MLP neurons of a small language model. Each row is named by its layer, matrix (up: input weights) and neuron, and shows model dimensions 32-223. Each number is 500 + 50 x the weight over its row's rms, rounded and kept within 0 to 999. Numbers have three digits each.
Before each neuron's rows, "fires on" lists the tokens most often at its 100 highest values on Wikipedia text that the model never trained on.

fires on: " are", " is", " has", " be", "p"
L5.up331:468574523398393471444509425460484398517450418573542539476560512496570528533459484507589503540501485417375508458476504555509445472479431534493540364483571478505487565422476528456451537458490495496485511525499558514538415520466508583475471474428544572489538465532447546451485563465478513475543466500555531467528522391510475460477443478558481450501395549508540465423535514489509514582578456489449507439465484478508513472451429550546613510537565466572556497501533579536551499478519576542570584597562455547523636540544466564502477451440490518454532454448446484496528473515437516602

fires on: " were", "==", " be", " are", " being", " was"
L4.up714:549556578544419499503448439570466535560541410553527460546526558486501513518426452576478444467412441452432573561440576512447489357526547547527441536503540430569516533438451563556434492510486592628597547577521506521508490469521568498479511470414468490437567487422454559584423484481462496497533379518420515525535474399636523466553553444442435481570532440503518489525478551504492491611488490522446458364529455419491523420509435531574574527452467580519566532415531547501538507486450542498456545545492482483514535488506487466479555448429512517508528490519488467520521462505510537545

fires on: ".", "9", "0", "8", "6", "7"
L5.up392:502462468403465503457555543535545571432443514373511607400482558440496530482450541439478484446442429549437495460470523445524546486495518598565419515561454480496468450506556503525489427520427558501505530562554419473437543483521480476451584483472590447483437559441558425586548489465556594462483479567484458583463510519474444432475538502484518520438482532516515522585528459440458486384506446474538469548483458514486515430470414482599575584496479501430572443544658516509530442465516463535523535515417475491557457523444514488462479556413513482455475573404491554494448478446501492507

fires on: "s", "'s", ".", "ers", " teams"
L5.up859:562471527493480459554595526457568473345554594429471585448524523450495440480543549552500503605484444524523458489466527409446513455546501502434351515442472462492509469530456540516443450410437433530448493529505586458514463650555453491483503519480509520416452561516475503519510464517504495477520459477502532607463505591531512629491526440457507553549486426407470423601508449482570539527388472441466563524456531585513436475533593499545463519493505505489544579499532498491528498512582476491484505480548492505466434545543526493588461523520512530530510437510565546500446509532524458489

fires on: " and", " or", " ", "/"
L7.up734:437540508514472501556483453566425477607552492515515547559527573551526442409525546462567496472514558526526518432520473542527487538448509509505501435584512447367493562491501496455551537496517497502559498510426555439462498530582463526551455452488620457532551434503515406538437460532494446529399465605614508551520495495473545613428456520480569544551493479435555449483572486518393567468538521561620462418439578572479382469558450470518495488485465457564496515442485495430530525426518412564529576475496490503476449487503510535527447595544520623598442587429397459489505391475517522466

fires on: " that", " it", "s", " film", " as", "."
L6.up570:477468541441486467458547533477563463544446490476524515447456505530519557468528523592519520660529506588431523467527466490442474474453532597472393439462471510475567531394552508408407517493479473473567485531512448487485544536539480584527477376478480531511532508471474473529522442529483469456466482483473546467501523476524470500524489369500480535509426465421470546494554521492523408496588487523538554512587479533492574484437541515479504393474526486542452439520558532454591501508465501486468518566461465592505501461491596498484487578479565611539560493403530473552418500584584513435

fires on: " ", " (", "-", "ou"
L8.up781:564573530579590457486440569560551519538561457441572474528541524615577460488511557511505473535551430512518487486456452495489427504539414494511513465524610455477411469467425586503437457497401503619560492553461467480404438507474500495485495457508547439441496528419491553416493560537457539523463520584498493441536436560523508563522545462478488445546480507427451411525522477543563531443490616484416548405622489512484499471547579410467414453528517432465429465558496484475431424478568558560519560574505525606506574514492434554544526502446537509431554503544494478526493498532608563516

fires on: " ret", " th", " comp", " st", " sc"
L6.up237:515569456443431477529461534539501539526517435500440462535540481454466440522558478479478531469424512546502489391501448636479566529565530549544485522494556550466486568401518514613521540489554535451508431522514427449553471501439412552468454504450471432516472409528479487556517635494527588462514519483518497496499505542510466549434559501569574543526454425483508539471490540458431508425393480516525531492506498410492476324490513478534507457529495518478544576426525536466507441564515507551593401533434480501572498469475429495480471478400432565470539534462468544528462505558532536448

fires on: "s", ".", "o", "at", "ing"
L4.up566:515479515461519531574501528437423477511479555458535540523413505521489457489494436436572498494520519529490506490452437461476377395448550474425377489408412530444446492439534523611474546539508505464394468501538585538560392494561417469509507466567561533506595436495513522516503431561436486455478492498484520555478518520540539509482508434446551454487485538503484544580554443527505560544489519532485512579566487477544561481519525510545496606475477497456435501463539499508546469429548495415498430580517518437521433583583546494543531469484519507551581526551526583572386565527607541364

fires on: " of", "in", " and", " against", " in"
L3.up594:475506456397509390495541451437485554485523523518519516460513477550512516598536423425435482452443489494459533475424454559506577457603532548397502336496545505546546493550443493453440519443498536482418512560474504451536506509526489543560519504515565551536551528555499522588496473472489459462486478514513474540611607435459482514479503553429580483489466481450537603475481391502458537494577573608457527434598485533568434424391503472413514507515451442485538475525377507524517511426431497499453541494458526493539461513519450398509532538542554500436461467630544474517539487450510456464

fires on: " "
L10.up158:513544523561484390455550580407570505585517476527645523457505557507523490425497540558495507463368495517536488462515437493477425532415486465537582501540576461499440501547512535436464434531468549571525509523576475547455464535510444517355570543438526395508600544414450500461498492450449438540429498515435489487495514550581529587479456536500473471510421524536427486537478527533509451517582591551478587461558515541566518537401623455490476498503536469444505511402479558469570418561474493476474479521542535465452450447551485602552479420478440470444513544426452573528521565467544562402

fires on: " as", "0", "ing"
L8.up449:479519503547450563532543593524489495479441485422481478478487623567473480531514472544549471529516476425544484478505503440521551530461569543439404483486399530536434483445579463452411519532487536637531548512548444464480617510519438572375491391484557518516413490544552493553598494549494514498507547414605496457534543583450484524469479484521548514378411473458565431539502482435549509500547475453497514443521561498509542479523507502460492508415541524540547593458579542385546476450511505458472498507494485490420525486433461504433479447444544504476447540478477482479464600508521433518

fires on: " to", " and", " or", " than", " but", " of"
L7.up243:493526500543560503454513530443546499593616564426562555523570523481465532409502417403560546480472523461457533537473543600513440498526498444520550419530554464436398575476452533476554529425606511389522501556426433557499443519499496510483590512535524616437531448548494532522412479542544439502433530528587445527486583389458461519484480456421533495495522528418550506463528394504531456524534538535450426567588464468467509457554506437543530463380481545475474498434451517463508531499621470533499537437421468509539517478493460438564522559518506491532453545499449514501458534451540489411